Part of a small language model's weights.
Size: 11 layers, width 640, 5 heads of 128.
Architecture: rotary positions, no biases in attention or MLP, untied embeddings, normalized queries and keys.
MLP neurons of a small language model. Each row is named by its layer, matrix (gate and up: input weights) and neuron, and shows model dimensions 336-431. Each number is 128 + 24 x the weight over its row's rms, rounded and kept within 0 to 255. Numbers have three digits each. A neuron's up and down rows have the sign that makes its largest values positive.
After each neuron's rows, "fires in" lists the words (lower case) most often at its 100 highest values on Wikipedia text that the model never trained on.

L6.gate990:123126133130089102135133089133132110137063122136145171127155114149148129105151155105181135153105117123110100062126119117143158143105122101115115123110119136108143151132147115155139112118163109105138125104104123076145155128117113074153130157105153114104115101131169103109110146160128149083
L6.up990:157145145094155122143137120148070111098152106153141139109139138150112127112127128071130101138114101168126134131164122135113089126105126150156157122107164107096123129127158139102107121156159131092145124081148134106128129139116184126142152144120092078092157127102097129132113119090139138125
fires in: "is", "was", "were", "also", "are", "of"

L6.gate661:157152137162107119109126160117091127117145142107108073074099148164092132144108089130132111149138115131156149132085071095121125131110165193092138091118140144110107153089135140140135127104109155141217098131169108128137170121126105124120117118130119111163109085139151114135099158146121100183
L6.up661:147110111129087112092104133166131133125151151138131114129124105165110139140118129136118144125132125108107111140126121107130130113098108134130145157151123118146083148147163120129081131128124152151200141107147124149108132184063095143146109133106139135109108106118137127115126171080147098188
fires in: "to", "of", "from", "by", "was"

L6.gate1538:121154136114119134129144095128154126125085113118167138107106136136098144125159110115139192111132163137128101147166108135152143120138113132125149135169093093120114135088180132102133146144142113138139182099145141049138120122153122191118133160144132123124103111112196093123126131074113119146
L6.up1538:059144143100132137157166115163151130175156143111109128137088122146110127101088091148145118104180095140109117077176145121153174111161115107131107103118136095164162135159135133116131135125143105167146111109105130126108185134074169115104099103140128121160147138109118069162119131115119185128
fires in: "with", "were", "are", "of", "to"

L6.gate1917:124098170148091134131118103097162113127169123119125135133135123133155137145139183123157102147081140132160134106115124162092119118161123142099123129126139148129109160125132114116147131139118090112070086151121185127099133074149124134135110157160127143088111114165107131096174111082132109118
L6.up1917:147143180172133110120148125128129130127127120151104159161096161140151083098155168150187105108122166126151097125125109121145110111140149177111152118101112158132134137091110144093118107152117136106136139106090133141098137108108159121153150125140089145171143111161145136132148133133079158147
fires in: "of", "from", "in", "to"

L6.gate442:185164127131111142118151126157132113102090136117131124124146086120132136148163098133157100114138101117163149083179107140184106144084130084132155135161128119105127153159148130145138133133126139146166154177119159073125136122148120146120144137138118102115140117154116130117142175126146104069
L6.up442:153145123154117155152173119130161140127161134159141107108124113130107079151185107139135126115141108111124142094142163112153135144140134118137116121184148108096144096081126144092123117134143137133146088107129127142164117168107147130127109118137151088125154121159147127147119126125090137082
fires in: "and", "to", "but"

L6.gate510:159109097121140160123174144125117148109124097164134159118144064126126135117125120074122180125170128090123136134103147123113148130145155137172111154129134110082109095133134163120109114144094111108154122199114116131120094157114123059180124135078130156119144090096135128129155116126105120168
L6.up510:119135138111119092173099091136167128082106093112121151111097090116121092116145135134136130138115138122140127109086117159137108162154156142105105103134119092120140170169164137132150130122090146126165123158120130094100109122086122105163158083136098144138130109102134192143117163156161120153
fires in: "by", "captain"

L6.gate1273:123116105171107155168119128122166147152170156121095117164131109108152114116155098131107095109117112158135135126116095134126118117125147158141138161090099143080128126144154128146137131159097138153077129129158193118158120102123097121112129155161108109132130152102102136118147134150148153151
L6.up1273:141113097132098138154162120113140173133082171116114145110132131090149136096105166132122118103154123112157132141118183109109148121144165186123164189160166086166106130125111119131110090134074102149118120107133125188108153120138116126085122139192132140096142116139154130116147139104136124130
fires in: "also", "has", "previously"

L6.gate1448:108120162130151103112143085159158093129128113081112110118116130169120108126136179094157125132122125152111122092133154116115115125121134166101132120085139123114130106113158147133130141143156106124106121116101121072141095130098158158100147137109134151122136112117146163117145112127108112131
L6.up1448:155132148114094161124109160085113114146096134160079135152139095106096125139173120103127147099135095116098128081123165102108134085121101108148139122120104108085105114131149145158118137115139112143128152126179113155147126129144132130099177193127092125144125126142126125124124188116129117105
fires in: "of", "for"

L6.gate983:134125147110163149110152156119112119146162107125099082155108133111122151123137094152114123116086108115095075130125144151136119140139142143111161134111134171089105147096105133128164111131142132131165141100127145167137156137101143162117118113139124118120120163165086116107118127123109100122
L6.up983:128110098158157126146115137124135148138115180097137135173126132149114099088186089130123115116112130135136083124109153129125128146126137137091132130118141141080107176135136092150133128163106117121118131104129147158118132101145108138167091149131121146163132112153136127172130167151101098159
fires in: "a", "as", "into", "his", "to"

L6.gate696:134126132115153081175105125138113131093139199119127158119120132137136152136127149103132151139134118096138079102140101147130146108128170135146128110114112166088155118163099131107098142135111139139117151096117084116127099106162116091138147099129108147125141146123098132126107131137137136098
L6.up696:153130149153090154137130095108164121120109148108114106130154147150180148108118121097156137141119141141114149104107164123157114136110134084116129120088103166156128134132083128151096179120148097126120115163095130164140145129123161093131119129145091123102130120124139106131140087103138142128
fires in: "the"

L6.gate373:175138135115106147142144140150083116128105110118116101125140113168111167176126103048112125151141087150123098127105191130113119090148192138098141138137117111138085135128128105155139124123151113125115084140147113134106121162145151181118140106137139108118131109105134149115101124141159114135
L6.up373:098150118084153156153087141119128131089145149126117107163118111099115135162147086101132162118129134135139116133106157135063138139151176186153138069129129095123144139131129121125084166168100133092202125136101141128120096117133123145134144129134128118156159114148092129118143043127148148102
fires in: "of", "after", "by", "at"

L6.gate1331:078140127107173101140088171098111144157136123118152127114174159087114132130134126135122137146121115106098168137147165124145138144153144130120134138117130138122139132125124135105136146122120128121127137148163132127109143085134112102113138111125100132155133102104150125130114151122138100156
L6.up1331:125148118132142115151104135126119112130155133122122161135127127121158140120148136108144124178150188096135128100106149131148158139150116131128083161090144180151156125163177149130121150141123155197112108156150093136127104108138110158135114112116111131127121137084138158114137133140132119131
fires in: "a", "an", "anime"

L6.gate662:106129132131081111125149143136152126143116088145117158118136108135104128167082105168133108143139086062133131146130097111124101181120083152131143161109099154110122089108092126124111127138076140121119088151125157171145145102131126132141171153126137139120139167143125125132089109141119164145
L6.up662:130138132113142126138130081141137144158153126178130132079108148157139165139113150121184128106104174108124124157122121166129140162111122103094105170128107161144123095157129116054141117148104129142100141105105140110171109094120130145130153147164126090096142145110174144094137149124117126140
fires in: "is", "are", "was", "a", "were"

L6.gate1971:091122104088142130147148104117143106145181104152114094159144121085106146117122121126108113135114104154091151092127149087124105135092151115137076110099133127117093115130118156110115148122082150168149148107161124133111171144160124087098131120121070101107100105171150124159114154173119166139
L6.up1971:149114156169112095121113118138119135156130148177125108157078132175142132156124151102089120131158154134133080182081100136104102135155113129117129132094117114140074118117140152148133134135098099135156173107146131141071109135115121079199118127150103108161110136136100063147094182129125112171
fires in: "in", "of", "about", "on", "into", "studies"

L6.gate514:133185152104102125090122138128146135113123128134129141129092160128130111106173117144119141114121172135133152128132132157155107118090135133155128074114132146152150126116090190125118100142122101129135100155188114135165152114102117105118135130116101130116119120131145139112157117112150151139
L6.up514:154159141169115119149099094125154110077168147108158121131134135117122173120118127118129117083093156136098177167116176155129102125094142172171129142094132097090140156115140145085120104154120131149123120101170138129170128133095174162132138161129133139145146096139133140113106129139142130142
fires in: "each", "a", "one", "that", "any", "an"

L6.gate1493:170113152160141089082131152115114135137120132155145161131132094143088095168145104124150130141145094142114103145144143134124129086128128133121135080136150084145121097164137088162100165166122103167127131151127114101110098096128104145083145114163115111117090087124114154119117128105124105105
L6.up1493:108163086109149160122165125125137122162102120177136101108171131168109162119111069137109147154110120152134109122152164127169101133091119124119156111159140161103136136112125156126121112139127098152144101111117099153130133161110123110118136103141134164087131091109111131057150136118100136124
fires in: "during", "of", "to", "for", "the", "prolonged"

L6.gate2086:135142104125121108092123124129109124088135136139116135135135178099127138138120108140138128090124107146074129105144145128107152089114142102166137136113108142161129141110141130139154136165131091128119178162152102127166115108101171102168154118125116182107116109160109143127118171119111114168
L6.up2086:087136111118134126132092135068093137134145109136122154153164127109147139107101092141163150138108134103126147110108094114126110188094142146120086158137178140082116132107181132157095116139106138100161125136117084109158176124126154159116101077118106158139160131135127119166167145137166151128
fires in: "to", "in", "of"

L6.gate1289:151097085149086167144143136141131113075095139101175160143096174150123114171089148102137133120082114138136165109106128090164133103137140142143115147118096120146134121121123162153082158124123144146117098070122159126143115117097137123164153101095117142127151078157118136076133168139111129151
L6.up1289:132193116152167110117167119100111139109136140162135105123117121143121101129104101113110130108119134088104125115089088096133118155152146127149128116128111111128157163130125123127098112176144119123101138112126175133172141180109139137150156134141151136134131092146138109150151163098121125107
fires in: "this", "the", "that", "each", "another"

L6.gate845:082129134109134169148137126111138096158113097083108171115143135098121105128115079087141117142116118127118150110167153110067151101098115138144112110118145100127166115163132150140134185125129122144111125110136156066110087111150107076105099067084109075141113135170105177179135146149119161123
L6.up845:107158152135073117089155124130098115131107072087100158123107152129180115115137125179120123157140122123154148134127106096154115165101150092143134084103165126138123091108100149115135101128099098119159121157119119152126122109113132122161160133156134122118110090099162128130070141127099134145
fires in: "and", "while", "then", "the"

L6.gate670:132063172175116107103143144095109107166129127112166152145136147096165106130090103121180086177132101158158121133098141120137116145197125101145087106136138099105128191137123157079122109151116136139140153118138148091125159141109151164133135152142128129146160127113111137083133152123098134140
L6.up670:166149138145122089162139131118155121132143139160144142131106102115107118141096135149148115085132125111119112108118135162098131112122139189161126110134174149138179120134130086101148158053181117083114114111113138135129121121103107155117103121147155083075127138156091132163148121153146153102
fires in: "in", "for", "of"

L6.gate1265:147161114170108122150083146103121154127123159112096117138110106109148164093135147110130157143098136131116152116159146130178142170144131149151135144086106139137114137098120157170108103124131144124125074123075158140132143130183146132133078149149077121145124142131108164159113171160095114151
L6.up1265:106104100134129109132078139152091143139110127156094132140101104130103165066139123128135093178093145095120155134131167142113138129101149166125127085099158098109116124138140148087160107117124142116148161107123124120142119119153118124137155133104112105133127111151124150163119130144095145096
fires in: "to", "from", "of", "by", "until", "as"

L6.gate1599:127121103172135095086134176140135130148117101144138100129115156130154074143146123134137183124112099148094122158170159134141090138099105116151112148177086140153129132129104139145107112118153123075132145117139153107131142092136116154145151169130137144121121106140127127087145131130121109115
L6.up1599:116132130168190151158133168122078103115098085111123075132113161133143110142098105105183132139126126139135120110121143112154136136166121140101132103161134120116121130142159130159129158157128123121120136162127174126149145171111118131103144154184173184171153134179093099166126143118125115136
fires in: "some", "most", "several", "other", "many", "more"

L6.gate1299:135149113144111169155202168129164147128137146107093155145105104116130172145116115112117102093129124127105126104165131133136130129158145168106077136137109092128134135116124127108100072139090102148108098159155103125119124115147183092132099131123131135103092129132157125091136106115085110124
L6.up1299:115136092147136145098146102120154139090169137130097142126138139118151103093134089092121105117129126137131166085147141115164111147130120118141116128162114124129154073142109098188142133097148142124131105154125139130106126095121156131124110120130172141093119108150106122120128073123110097127
fires in: "the", "won", "an", "of", "received", "awarded"

L6.gate1584:114143141123146157123129145106119132116133140157151114108148145122120126122110123133129128152093122138114123094106157133151104115118096118133115127098117129127143142101140122112118119126117145154096099125113153147153111121126134157120108142109144155145149136096157110096133157114160052111
L6.up1584:123174120139111138100163102122106157094115147122141157083115151116127135107118138062170140117182133100128131082116141112126120097107100135151124124144129151158110152154109122139169098128129131126118090119162131154170138127106105101177114170157097202113099094101107092116105104137127101175
fires in: "the", "of", "this", "his"

L6.gate1975:127114109164125130099097113155091153127138078124134077161120107078105129146113151108117112136146159116099098155130161146178117121154138107171131132113119135105100125168137093111112120139129088190163115088103156125152169128120136117110113116092102139129106150144128135123099158163131119122
L6.up1975:131145128133062144134115131135116132131133153115143135105157132111158158117075180128111152121125112144138146104118130100120129118136154130173113125202125080130113168157137080117103063191116159151084194160102160145127132133159112095114122145131185105117150124137102136157159129161096097099
fires in: "has", "have", "since", "than", "over"

L6.gate2327:088143131070114119066134127088169140125138142136136169126109123137139147104142130107089112107163110092127114107127093116134145136126194163159117146133121144129148122116147137121161129150134116118123111105131111094142129150137148113153168125078121123116111121091132115077154132147101110121
L6.up2327:143135108102187147094111129141164125137142154147124141139135102143084152160110181142106110124135165123135164145139141101112113102130087165145116095153092116124148129111161121133141118139159135143137107176177131153144130116092124134117162134110125120159145131110186118120176127151146107116
fires in: "an", "a", "the", "1"

L6.gate1348:153152110124135139176200103137140135107127127091128084131103127123180144141119110103142150104121148137112106158157155117153132147156128122112112120149122142148144115157100127134148146137137145134134160148111175157094123083147130112105133118150141119145084126133158144102104170164165116119
L6.up1348:097134154132081126081134150140124143123136102171129169134175144134129127124137152131098072153130110127138123114136140118136127156166129162119122104186135146130124096153148120170169130115120158118127062159111130150128150128106133141129076132128116154141143094127113153124123176122160141103
fires in: "by", "on", "released", "with", "under", "in"

L6.gate181:124137133179114112119128128174116102072148144099133094110127118141086162112174119123148112135135151104121121107144125160114116157136129124135147108126164123158097117119162126113123119099176125107054140070120150143080113110167124096108107116118140113096148076110167127114149088131100114133
L6.up181:131158108131131135174137177105097084152135124155119119150106152155103132115135123160126129105110089094115145125149088091089134142096186123159175125107140091140146126135130116174114142098152116147144162138127124146157094133175132132099111140099142127127151112104175169091146115118138143136
fires in: "of", "with", "from", "by", "in", "without"

L6.gate40:128172133122143111083126095157105152098140097113134100098142131132128064137120113135134114133089093070098091137155129122103157144131143093112110132168106129146158102124142115167105153143143146157096164119155192101121136098137106126134164136117136138144128107126148148113114121126081147123
L6.up40:112139110097140091166119138130140179112128135154133103097176133121055113100143116134152133099117107120142123151122103137124109131113126144139111122127110128114106116163162123150111172135123103150120148078087126123113108139120100125116172131111148135121116127125133133129127077145101130089
fires in: "was", "is", "case"

L6.gate671:078123089098124125116145150123139080135090161147102132112140100088154146127129143157115095120166085137140165134147106125104128098126139110130115145126134114105165150132148125127117100148118102120138111109152180117119165112141213138059163091188157113143121087106107160087117175119157134124
L6.up671:144143115112121116131143103114091072124096124124155093164147115120128148103102105115171141178109134152127105125138146109126103135189147126151160120131113116100126137126149101122147141110131113105162099129129141138166140132118105071144187127098092172141154151158078129177100121169159136116
fires in: "the", "of", "2009"

L6.gate1980:146162077179131121098096145094073136137151136085118122134144142141135129120154159141130159153101130157103173070079149145150134110138126160135121099151115130132150185103153139126157138153145133116140115138132147137151148118111110101158091158122099126101125102140086098115125150104110115142
L6.up1980:175134160159089125125100110137106129113190104130127131117149156116153141155134109128157155101137114099189107127119155122157100145135082116094115145117149123162125163170167143119154104118136144129150137126102145136113140084107126150133176099114105121157117127149090147115087141075147094120
fires in: "from", "of", "on", "for"

L6.gate626:108166125184140157151129115156087109126131144095183154126084130123201126124143129103132155155113126168128132085071110058110128116153101132099169124121157163128136147139112153120113144145169150165140119143097094081113138081113128149144103125125127191116118162133125173109116128128099086156
L6.up626:153134141185131095127110131145144134113104140109132093129161139128110106143099151129131140130072114137144111128120158099072135123109110128162083112172153109129139136119159132130145166106144142100130085146157161138112115112154158124101189166103134140124068107127131120098128129122123113090
fires in: "of"

L6.gate2239:166160129118162056143089141066151129084118106167093157132130160109159110129147104108144117137133107138092131117117120132096096130157143180129146135113078097095080136082169136173158155140148094147101115177143149085120134132109130146125123111147133105149104104146129123129128123126141127122
L6.up2239:148105115150111090093160143093119129108081129166103108175150160166093180117132147128118112135183171103146144144110136125107111107114149147137083099091127138153099118133100140135090121123120144142147143106157086109135101126154164106141127130134119100135163148136157128135122122108149114105
fires in: "a", "an", "of", "in", "is"

L6.gate680:148071107157116141126141150112145140095181198081171151130109126136148136120181146092091154130144104090121094109099119171124152132131113156167134136147138097131166181162163124114126124127092121094113141112142142128141122128123103082118142134142120116079137100137131147135081120131146116139
L6.up680:117111141151113128066149118124147141097114122154122144132111117107118130147130061106155110097116139086144137060126101158136153137186134117114118146132137117118157121124118097121160139138159098140148116131130120122153106106139103097127060138132150167126156175125127149146143112109120149101
fires in: "to", "then", "and"

L6.gate357:117158081143089131156185123092151150171139113134156164113135156126153140121116117143125131123139143145124172176130123122110158156134131171143122142132135123147146146155075127126132139157115125105112126134148133110117105173112098124099138115158151113095182132102094109080162149137181124144
L6.up357:113078080130117128138122131150138182128124146120126113146140140167141141093115121143097100117108093118130131082100152105108093111131187195145106124155128139094088145149129157112133110096138099117127134125115109119159152129123107163148137141133144173115096106115110068113143097121106159127
fires in: "a", "the", "his", "s", "not", "an"

L6.gate1501:149133067097119131149171145134127147167111106118151126122165151098153083162154134121150125133118117089148120125123131099133109108128130071152118178094107122106177126103135140137119144146116109114134129142184158141125124138169103077112116111132130115152120143126100136139083124151135163113
L6.up1501:178124141111106144110119123140167098137100069108129125115157129092120109151113112149127153151109135094140168133127128129104148139186165106157116136088136147109160120141076106149080131108134116088213132163154142135101156128164119107106135099089151107116130133111113149146121149117153168131
fires in: "the", "role"

L6.gate1909:098130137152103099150112065116109129182112132131110144129201121104108092160137124147122140111078092151107090120162133106112110099097109109130138127152125160157167114127116120108080079126092088167162124140145129130136175113114185160170137130142143143137163116141093149134107128137142116124
L6.up1909:141146120159144104105128073132139116145087070110130144098147140159171115157116121123156157111127124140125151130190156123087159143119112128127138104147143100156135142147129157119112109150145134124126147097146104122117170109094101126089138082121149129145140148120148107112118150136132138067
fires in: "s", "its", "the", "own"

L6.gate1883:101167119133177127169113146122089123112146121129155152135127123114163138164147139117172109125137113160135106110114123106144106119124102113109120174125135153087145120172108113130155163154155141104088113146148128151156172117127105120123138097123149119132153129141146142133137153117126089104
L6.up1883:137105154111088134123123126126151121142163141101133103131169145128141105125150163118141133143125111131132124147124147114129110102118110140114131097136122123122150149110145105160132086108134106151082138130131148121156099129093130106140139085121117135111155119191124117110133123113122154096
fires in: "in", "of", "the"

L6.gate2396:124129123134110098123114061169074165122131146146143128179075110178111164148129172140134127103113133119082110090143151162101141130131115117097087133108140100098149098149130119125151130144125110050119178099155166092152114114155129163121125132146134137138136129141146141126139144118151158118
L6.up2396:127129158112147073116141087103112154164149139121097097116115122175141105140177145138143142127126131112151134134123095145107160141165144114112144125139116181134119076116098101158165123129132114127154143122124153121132093132141153132168136103158147136127130131164135101175102094144125145086
fires in: "the", "in", "of", "on", "across"

L6.gate2202:130177166181143138073185102097094125138092114119137173107143119170089120131162163107149121130095123127121141128178120164113086085122168111106143124163118121127101112137145123142125111140143127142179137094153125099131116070107097101142121160082136119111133129119107077108187166130158104099
L6.up2202:123145183156111139132131162133128131112116153079148157142113139156128111127122167127184091138134131135136105148138129143158136132111110145100123108110154134128125090132133123148105152121136134098131104144077118115126161139156102091122095087121150128088118127079144100141146180111182126140
fires in: "with", "to", "in", "the", "was"

L6.gate2427:136112115140138095122095133123093126133120099104105142129107138146155124104069179148096152153095145133106071099155110108120122135101112114129141114129120124090142147123135152109107134103117130182083123147136119087089152092164130109115094126127142174159154107121116123127127159141104144158
L6.up2427:128107125151135137119122119141125122095123144155160129134116125117120102134140153146110141117129117121119160142119157105121136130138089122125120142117099178109116153121107136139130113185114120102124119163150172161143131148148094118138130151131134131132160154131116117164118137115140123116
fires in: "of", "long", "two", "several", "other", "high"

L6.gate858:093142077144130117134083060131118114141139141109110086108140136123163181156115098133141118169140097160087177146139111094164146139105130126175127120115142121178119118116156129177117120158159118144129155115180133099085167100143151147126093126109115144131159100099115123128157123116132123150
L6.up858:091138138150106144133127137129119140110136138156144126099107132115168158132136122095122129134157170151111150104138145117109097133129118118092156087127168106108108118139146103185154077138154109133084171108148167157120143133152148140081125147136136156141133153127137146126157133107125114121
fires in: "also", "not", "do", "does", "have", "did"

L6.gate1998:154123120162136125142138129153102150132164083093173133136108110094113149101107123107135100096083164110126128135144132122121133117188097142100141091108101112148102157144149119092129129099147173085161130102102128108152140137148152110096126148108129091109079146081082101126132143128136160146
L6.up1998:140111135141160156109122187122069162148130117151135160110120092106105126107147101098158106098065129165162119160118155131105126106143132111115052142121134160111115148162134141103114135118120131134095095121146115156135144081153107099100137140131133133125132116139136121123128169135160171146
fires in: "to", "from", "of", "into"

L6.gate2417:141140161141141123143115129172126153111133121166126075104117098116182154134109116133182109152113096094169144122143125141133134157110092173083113103167099110061106131164147112163148098105178161160132140113131187077097121067124144112165121100137121130153091120136128128119132156146142143123
L6.up2417:167111107158098155138131127147113140122134147106151095115157091079129105143126140150076116124123105112124142172139085154080125131155100123127148121149103095173137094155154143113112110130122111133145126126137119142100109081136129169108134136102095121138149113156125082077136142116147142093
fires in: "of", "from", "to", "for", "the"

L6.gate1724:126142094091140115118101105123072180098118114112155141142160149134113081146143136125139118106143096093146124147120125126129093162128100090148106128165120113077135129116145104136151123115151121120179115140077156132123084116115087113062117107113113117105138154139153158115119166110154110156
L6.up1724:120091133104170098100105118159116117103152190116069161123147091150128063157124159144141126113121122125118106129141134159139120151124129139100146137109169092150140096153119159089086143142116117132129092131123133092140126053086168126125130102082059131127155135161114154126162090167139165115
fires in: "a"

L6.gate2440:114188151144128142102123117098096114126157152108119148145117134088106107141159136143127183096153117112131141148122155092134132158142115146135158165142138101127126154145138138128154133166150118131145112150148165103133161108165144117118128107132137162131128125121094182136124137205104151110
L6.up2440:133123126136101158157142135149125117141113084109096117148122135139118136126101098137150118118162089145134141154172124094136110137114159076123116100112124097095161139172188142115058140153139142127105148101133120191118157139143130154132154034087114111151154150142123132087120150174106157119
fires in: "published", "at", "also", "of", "has", "s"

L6.gate669:171103112180083123100164096084176147135150120107112171143148114137070112082133130150128132096116101127135151136114094102134128091115145138138142152125120141119134112188130103116092100098172149097104128118092119149130093132094111143138080150137148136140126114146131122148102100120134191153
L6.up669:100101099178169132096149132107130075119137087108114163116140090093142123144165138102133096150117133124114115088148171147050135150139181132058129179153122082106112138076156113097100150107130131127110160135094142116140123142117161136075120134149093104152127107128119093104162113141123143126
fires in: "in", "of"

L6.gate648:143172082140098133113127102108138118102151142127163109143097156135116136178164107127116169152124150157111146129132131114103129123152155093132112115104141117124116092128119110159110122131120138126114126113146134120121132147123105138118160128128138136115136112117097095140144141136106101128
L6.up648:131114162178156101109099137119170167106136106168165135136105139190133137168110081101121161134133151130130146129130150115131098098127143124114166117134119123154131103142129112141111132095139133115125107100134123126149129078113132131096135137113143112139120133078089080112156076131118131104
fires in: "the", "s", "this", "vesa", "its"

L6.gate1455:131150093141139128123140117085132107138109155130113141170123136093118172137152141124129167133155088107105141137131157091134136164136148126094145100141112117179130139124127137128132159179129140140084133141133178125152153099140111144128149128103112133139111113138140106098167129113115095101
L6.up1455:085084105111153119122093141075123122168124106119128125142185165158156113109150146124106128098093102126116097119133171132132153130149133120136142119169118113134098155114118121133105137098163142110118148107075152137081144151086127127111091147109139120128122139128117161116128193161121066149
fires in: "at", "from", "university", "the", "attended", "his"

L6.gate1790:139130101116088129141073160121134117115098170146112111168140169125146145134113140087131154163155110132112079088128152113120102164096178135166111101121152135135068145161096127179154146133090137158180129112106132139130123142115120106140126149109111103105097159155129130135144103121089150145
L6.up1790:135098088138130139122141128118129104167140147151137146126137154096122136122141129122114124133142101120120121176142157110136143136120155133113133170133134108120112158124108125179116106156099098143154124080107129126101158172138157162155120127143118113156131104098066120168131172096146148141
fires in: "after", "to", "and", "until"

L6.gate782:135136159146157135161143165075136161127132161181166137135109105121102115174114138094095120128067134140125114134110119109117160131126073137147122104137109137137093120110119106148076113131142142161088155116162162115105131165113159108173133136127165121133163134159100101155120124110133156110
L6.up782:116094147153122130148153140094156117091113151161156093173133126134116087116105126121118122090101121135100153108133125112106112136125150171116135133133123134136127134110116075140122123170123170155171094109143125168108108124134143126128134129105160143126130130164174153127103142192173164146
fires in: "at", "of", "in", "sessions", "the"

L6.gate1693:139144107148102123142187125116148117157156125072145130131098178146128116132120130133172116136116118175109165123135153137185132127114121140154122152166145109135130128142080134103104136124129118146122138162131111134137139146163126083127141124128146130126131109130147153150102125169117152123
L6.up1693:133063115152135109144116131136124126135120110162121106112157108069161131134129114098122101133122125143151109140176149125129133125129138154145095186105115107137107156115172119151144115132127108144134105102095134126102150127145158145163152131154143152115079121137101127148116104160103152150
fires in: "of", "in", "on"

L6.gate1170:100109125171147090119118092131150126175120126155091110119126140107147135159145121111086122122148151143128129155158126158133143113082155146136154113110104121098149058126137139110124107150102107184108135116163173113103104115163103116120130086145087143152105137137129121112133132174098158112
L6.up1170:084111129152102137127059097090108089130115121123106119065164108122142132141129115111081091116104128129131141111121158184129153145172124164116134120118107166090106159143134156108167133117147124093113125112122166148124083136151129150085149106123070124132079182181151120137154111143135137134
fires in: "in"

L6.gate226:118133113153117145139109149120158154109084139135128101122144140116135129122129136131134121156153103157075121120129129095092146116164162151125133123122130078127145120121127132103132114114164098110109161144125130137120119144117135075126153118080136107119160125103091185073120171087188093104
L6.up226:115131133171098109152115093144151169144163167141100133145119148105100125127128122133118136128109123106069159124157126124147119121148123119079097117129135128107121137175154129128131104088153139109147107135119141121093167128134076134140086137072154161160152100126095122129084117159110089143
fires in: "to", "with", "between", "by", "as"

L6.gate231:138130120143088105142145111123148119075124102173133157099121152135162137132126150058151120156110161113133095123151111128169114127159119162122124122098160132136135158153163149185123114139143140124151122127113126073067114142167089084114106171151123145133138134114125136118084126124088113101
L6.up231:125131132134140151119179164104159122104132115159143127148123131138121082108113116126148132172102103140175090135120170132134140157113112100112145143103125151107163082111104086108146129085106141174129175136127130088149147124150114114157177141099125138160132155107169127129173191102123131105
fires in: "such", "to", "on", "along", "together", "both"

L6.gate828:122116124156115143135097076135132125154125148071156142139139111120124157099205100128128094127158161128072119115159125152160111091175137127149164192161096124073175092099126137120134105114157110115124121151148088130098144123116125114139114119115118119083131153143145093108123083129118118157
L6.up828:125147083133149110129156135150137078135104172122119114067119144192135134118160145091118127143129131120109111111102112169098124135140091122128104138108116103120082146124118140147129160109134136131112150103139135140131121146157184135106161130093151137120123105140102130117141096119148196124
fires in: "of", "his", "with", "as"

L6.gate2283:148116169160127145117108138130113152120131113124124160141145102099096139105107095139168168136089153144097170180132130092141139088133106104132141133103120120122134080126126115147113108156135122086134109085107104123139165107162074120130139160160152115086109124104134116149123117120146118169
L6.up2283:085182122141110149123116092100157132102160134118141104094128148141132109136106112149163170121128160102123143131156117103129140140077096108132100142148097140131121094123147121112106147101120117147162083153088121139137155171162111123126098111116131120087130159106145112081127110129135117115
fires in: "the", "s", "first", "only"